Part of a small language model's weights.
Training: a variant of Muon for these matrices, 441M tokens, 3362 steps.
MLP neurons of a small language model. Each row is named by its layer, matrix (down: output weights) and neuron, and shows model dimensions 240-367. Each number is 128 + 24 x the weight over its row's rms, rounded and kept within 0 to 255.
After each neuron's rows, "fires before" lists the tokens most often just after its 100 highest values on Wikipedia text that the model never trained on.

L7.down1138 [151 107  86 120 144 114 163 152 116 126  81 125 152 153 119 112 112 106 100 140  81 157 112 151 101 166 153  61  92 153 159 171  89 163 133 121 150 152  95 142 126 133 120 155 145 140 118  65 115  94 122 115 152 102 130 152 118 153 130 158 100 111 127 123 136  63 103  95  95 143 145 151 122 116 114 106 139 143 113 159 178 167 109 123 117 140 112 111 165 131 109  85 154 111 132 124  97 178 121 138  88 142 128 107 168 133 121 138 137 107 141 126 137 116 112  89 120 113 133 143 113  90 137  95 114 136 163 107]
fires before: "\n", " |", "\n ", " (pen.),"

L5.down723 [126 124 116  85 165 161 146 103 140 108 133 135 112  99 115  84 102 105  59 106  46 143 123 101  96 166 103 158  86 152 106 168 170 124 118 144 102 161 137 158 110 150 102 141 117 118 139 131 202 164 125 147  82 121 129 142 153 125  88 137 148 119  72 172 140 152 121 128 147 117 141 125 122 152 188 140 145 150  85 108 131 132 118 114 127 121 137  88  87 108  72 142 123 143 149  87 131  84 134 107  87 158 144 142 116 128 125 104 156 116 151 132 129  77 173 138 125 114 118 128 141 132 126 120 133 105  76  96]
fires before: " |", " medalist(s)"

L5.down1418 [144 169 127 125 119 117 121 118  92 105  92 117  87 115 122 143 151 148 112 132 155 129 130 113  87 162 146 146  87 158 123 155 115 138 127 140 130 149 138 101 123 147 107 141 119 160 144 153 134 120 149 107 145  93 122 158 149 106 118 110 136 150 117  95 109 117 135 114 123 144 113 135 124 144 109 120 175 145 132 159 159 146 132 130 118 144 168 133 145 116 138  88 122 123  95  98 137 118 137 159  85 134  92 142 145 147 111 121 159 108 145 159 129 130 120 150 116 137 122 114 119 137 132 101  96 166 146 140]
fires before: "\n", " |", " 1"

L7.down258 [127 118 142 105  87 164 173 137 141 137 127 143 161 132 133 135 100 153 153  84 154 119 105 111 142 148 153 124 110 167 153 156 180 100 109 148 133 111 103 158 135  96 129 152 125  94 125 123 126 152 140 125 120 103 136 100 137 102 117 108 118 138 143 112 133  97 102 110 114 124 116 148 102 135 147 128  74 107 130 144 158 180 147 113 132 116 144 171 112 135 108 133 104 132 107 124 120 134 156 141 106 137 113 101 255 125 134 105 106 156 110 124 128  99 129 127 133 120  99 141 144 134 121 127 107 147 102 130]
fires before: "-", "\n", "|"

L5.down685 [106 127 162 105 129 126 122 158 143 168 152 119 141 116 135 111 141 108 131 129 145  93 124 102 110 102 142 130 169 126 120 121 180  99 123  97 117 191 117 123 157 118 160 116 144 129 141 178 133 122 127 121 127 129 171  71 125 150 140 124 129 144  98  84  83 116 140 127 127 119 131 102 114 166 162 121 135 121 142  93 139 103 119 136 150 149 128 128 103 119 154 133 134 128  92 119  72 136 145 145 133 103 180 120 249 122 125 137 167 103 109 149 147 100 108 143 125  92  87  90 157 117 106 132 134 122 120 118]
fires before: "|", "\n"

L5.down310 [158 130 107 100 121 102 131 135 132 129 147 136 190 111 132 118 126 127 170 137 146 140 122 141 176 124 123 116  97 144  55 117 114  88 116 136 100 129  94 155 108 151 119 125 161 112 112  74 135  69 140 110 129 135 123 156 134  96 134 126 104 129  95 127 102 187 163 124 118 150 121 146 130 117 117 119 117 108 100 134 164 116 131 149 119 117 142  83  83  95 156 132 164 123 136 142  99 126 142 134 120 161 125 130 193 137 119 151 132 162 108  97 137 133 142 149  96  81 145 131 131  98 125 113 128 102 129 152]
fires before: "\n", "Q"

L7.down2265 [137 135 155 135 132 143 146 127  86 133 147 138 127 138 135 135 137 131 108 117 140 103 121 161 128 114 112 144 114 104 122 108 144 141 117 111 102 120 139 140 125 149 151 100 124 141 150 129 107 141 171 161 140 183 158  98 121 162 140 153 124 167 110 129 100 113 142 133 139 161 106 107 128 125 108 149 117  77 130 158 138 121 157 116 125  82 121 134 151 115  98 139 114 148 119 151 153 130 129 145 124 123  93  72 255 153 116 122 130 114 116 121 121 149 110  92 164  99 106 151 121 137 126 159  95 126 127 154]
fires before: "\n", "|", "D.", "Q"

L7.down2152 [159 123 142 149  80 106 154 178 139 110 132 122 132 103 101 103 122 111 152 119 155 151 146 132 114 163 122 115 111 151 147 135 118 177 135 124 122 139 132 153 126 145 139 131 156 154 144 119 103 107  91 157 115 143 111 174 133 106 100 140 129 122  93 131 106 105 143 115 109 132 156 137 126 181  96 115 182 139 162 109 111  91 108 137 142 101 146 115 121 108 132 123 120 129 181 131  92 134 119 171  94 157 123 115 178 121 124 144 145 108 160  82 163 118 157 149 110 140 153 126 125 121  90  45 115 124 130 101]
fires before: " |", " ", "ers)"

L7.down591 [135 123 104 126 125  64 146 119 134 156 121 143 117 105 150 130 117 141 139 132 146 119  81 122 104 132 105 127 121 127 129 116 118 108 145 118 145 101 165 127 125 137 140 146 117 152 157 110  98  99 139 133 149 121 154 152 173 125 172 155 132 164 153 157 108 122 174  87 103 130 188 120 116 128 133 141 117  91  55 122 163 128 161 114  95 122 153 122 144 112 182 128 111 155 126 161 128 136 108 169 130 188 137 152 115 138 128 168 157 131 124  85 130 127  95  96 134 104 111 117 136 109 124 135  89 141 117 134]
fires before: "|", "\n", "|---|---|---|---|---|---|", "-", "|---|---|---|---|---|"

L5.down1837 [ 63 141 127 154  99 129 166 164 120 193 145 134 151  90  95 118 111 151 119 139 102 130 147 128 124 122 144 131 131 115 143 152 112 170 123  94 123 135 124 118 133 106  92 110 163 125 127 110 156 124 119 109 103 126 126 119  96 166 122 169  76 139  95 132 110 117  81 105 128 144 129 148  91 136 141 138 133 128 117 119 117 142 132 190 135 171 178 147 145 114  94 152 137 147 158 117 112 134 107 112  97  90 145 105 152  48 150 162 131 123 144 108 169 117 140  96 110 118 145 103  87 139  93 144 142 115 110 123]
fires before: " |", " ==", "\n", ";"

L5.down721 [133 100 133  95 140  92 114 158 187 103 137 107 156  90 134 113 129 124 117 128  97 108 134 135 152 151 136 118  96 151 142 183 117 142 142 139 149 143 121 148 135 136 151  97 124 139 104 134 120 146 112 165 104 166 116 186 135 118 111 103  95 114 168 115 127  94 140 121 145  92 124 149 170 173 130 122 144 110 123 106 112  97 125 126  83  95 133 117 137 105 153 125 147  88 113 168 127  97 164 138 147 133 152 121 129  96 124 141  99 163 162 125 135 145  99 170  96 129 152 140 107  91 115 114 148 107  83 129]
fires before: " |", " \"T"

L5.down1955 [152 176 143  98 157 148 142 142 145 127 121  77 124 129  91 146 158 179 127 133 124 108 114 123 126 139 132 144 180 127 180 107 130 147 114 142 109 116 121 146 118 138 167 110 146 111 145 107 103 115 127 143 143 147 145 112 134 125  92 118 149 123 133 108 126 147 121 125  99 161 100  65 134 116 154 130 128 121 128 110 135 175 171 106  95 123 122 138 119 156 174 121 114 113 123 125 128 123 131 120 122 147 115 146 255 124 148 108 109 123 105 192 159 122 120 156 141 156 111 116 111 163 100 122 111 111 140 115]
fires before: "\n", "|", "-"

L5.down254 [142  98 163 125 134 172 132 115 124 154 144 113  97 139 115 130 132 134 106 125 120 111 134 141  82 120 173 102 144  76 106 101 129 148 130  89 123 167  92 124 105  93 144 145 129  79 174 153 138 136 113 142 159 158 145  92 161 147 100 130 123 106  80 131 132 148 183 105 135 153 162 154 166 105 133 133 113 144 139  82 153 111 146 146 141 147 110  95 134 137 124 132 113 133 167 141 123  75 124 105 169  78 142 130 255 128 134 154 107 137 111 125 159  98 141 105 126 114 131  77 158 159 125 153 106 134 121 179]
fires before: "\n"

L5.down248 [121 168 102 127 158 173 158 164 102 159 155  85 125 109 125 123 110 160 131  94 101 160  95 104 128 124  97 132 166 175 135 106 192 135  94 123 134 148 136 124 110 127 128 131 136  92 152 132 164 132 142 108  99 117 139 117 107 129 119 118 119  94 123  94 127  95 128 113 142 128 108 119 137 169 116 129 127 142 116  98 123 116 162 105 143 119 109 106 133 127 138 134 155 118 102 122 120 123 134 150 142 106 149 115 255 151 131 122 166 133 103 159 127 130 138 147 121 119 139 134 131 137  74 130 118 124  94 147]
fires before: "\n", "-", "|"

L7.down1362 [125 115 117 124 123 119 131 123 136 143 160 124 138 136 150 116 145 132 126 137 130 130 180 130  90 134 137 137 157 125 132 134 117 122 116  85 103 170 165 133 137 139 156 142 154 115 129 109 126 114 144 134 148 120 109 111 159 106 172 164  95 122  95 121 134 138 113 135 149 146 124 134 119 142 141 113 106 125 125 102 104 128 122  80 124 131  97 125 111 141 135 135 133  95 111 153  91 158 139 116 101 106 127 109 255 116 156 128 133 134 108 154 139 140 131 176 163 111 108 118  89 144 102 105 128 109 105 147]
fires before: "\n", "|", "-"

L7.down1195 [125 151 116 138 165 119 137 124  99 122 112 150 122 146 127 118 129 113 153 124 122 128 122 128 151 129 118 140 162 166 132 121 126 153 117 151 139 178 130 155  99 110 158 123 104 101 156 119 114  88 135 142 148 153 161 112 120  82 122 144 122  88 128 135 112  87 147 110  96 194 106 102 168 110 118  58 127 105 103  94 139 139 137 116 109 124 151 145 150  93 128 122 122 116 148 122 111 192 146 139 152 137 168 107 255 145 138 107  91 105 148 182 155 120 142 139 134 134  86 147 123 143 103 105 155 112 108 112]
fires before: "\n", "|", "-"

L5.down1891 [119 108 129 124  99 153 134 109 132  95 172  94 144 146 123 104 123 134 101 123 109 156 131 103 154  94 172 130 113  93 142 162 172 126 104  96 113 127 109 139 132 138 105 114 109 119 154 169 137 124 103 139 117 171 152 143 121 147 124 153 161  96 113 139  89 108 128 185 136 118 144 106 154 135 138 141 144 176  85 179 135 129 140 136 183 129 126 109 102 131  88  90 132 146 137 119 105 122 155  94 126 145 129 120  72  93 138  94 122 126 141 179  99 120 129  85 124 154 146 137 151 121 136 124 119 151  95 148]
fires before: " ", "\n", " |", " Anthony"

L7.down1078 [122 154 116 107 134 152  99 120 155 101 152  86 131  92 101 134 138 124 122 161 130 171 141 138 154 139 198 142  93 135 144 145 116  88 100 153 122 152 124 100  81 128 117 121  99  96 131 139 117 107 122 134 148  99 136 114 165 112  96 165 137 128 132 142 139 147 106 146 122 145 150 159  96 123 123 110 128 129 103 102 133 137 161 117  89 140 144 115 147  87 126 101 136 149 122 127 162 120 153 125 120 121 121 170 120 127 164 129 191 126 182 157 127 147 158 143 118 124 127 118 106 137 132 162  94 115 124 113]
fires before: " |", ")", "\n", "|"

L5.down880 [ 98 155 147 138 129 120 128 136  86 151 142 126 130  77 156 118 112 103 147 137 178 136 143 152 132 195 143 108 140 151 141 133 121  76 126  76 104 117 122 169  98 166 148 112 125 124 120 122  85  80 172 125 132 124 112 117 134 141  44 128 164  84 118 126 104 146 115 101 168 131  84 159 106 133 139 100  99  87 126 132 113 103 139  74 137 160 113 119 117 155 140 153  95 149 131 109 127 167 124 144 153 131 103 170 255 146 138 105  67 125 139 128 132 100  88 141 182 114  96 121 140 137 102 139 111 137 105 175]
fires before: "\n"

L7.down80 [102 161 127  84 158  92 167 135 102 118 126 129 140  90 128 120 130 139 131 104 144 134 113 106 130 154  77 141 119 118 103 155 138 124 127  97 141  78 105 133 130 138 130 143 143 165 136 136 156 144 139 127  97 148 144 110 135 164 127 143 182 151 173 149 188 129 138  90 157  97 137 135 110 150 106 105 107 141  80 152 114 138 151 173 114 162 144 101 148 108 148 172  69 147 139 133 143 104 139 127 142 136 155  89 124 121 111  92 122 151 112 142 157 156 118 142 134  83 119 130 158 110 125 101 114 117 114 142]
fires before: " |", "\n", " the"

L5.down2167 [104 126 135 139 151 129 103 135 177 112 144  99 116 152 155  79 181 135 152 118 124 162 144 141 130 119 128 129 112 149 103 131 125 116  83 137 159 131 169 174 117 140  86 138 134 150 135 106 147 126 173 126 160 137 164 125 152  89 126 118 152 123 119  95 102 160 131  91 120 124 112 145 117 146 108 128 149 130 134 161 130 117  97 169 123 115 138  98 103 143 158 121 139 151 127 153 154 136 152 130  98 148 134 142 123 149 141 175 139 132 115 118  90 103 147 118 145 143 133 115 124  81 162 163 148 119 120 166]
fires before: " |", " file", ":", "\n", " 0"

L5.down1124 [131 157 131 103 146 135 125 170 158 158 132 154 138 127 119 133 150 107 156 105  97  95 137 179  97 110  99  96 122 131  92 117 110 129 119  59  68 142 138 193 138 168 111 161 176  95 129 117 117 115 112 108 108 135 160 108 135 125 114 124 128  89 120 118 139 118 185 109 124 137 148 128 114 110 122 136 104 128 144 142 147 147 156  96  93 114 128  84 138 125 125 114 180 132 117 161 154 121 145 119 124 125 181 124 167  90 123 192 147 156 122 114 101 136 175 126 154 113 128 138 121 133 153 142 135 133 143 160]
fires before: "\n", " a"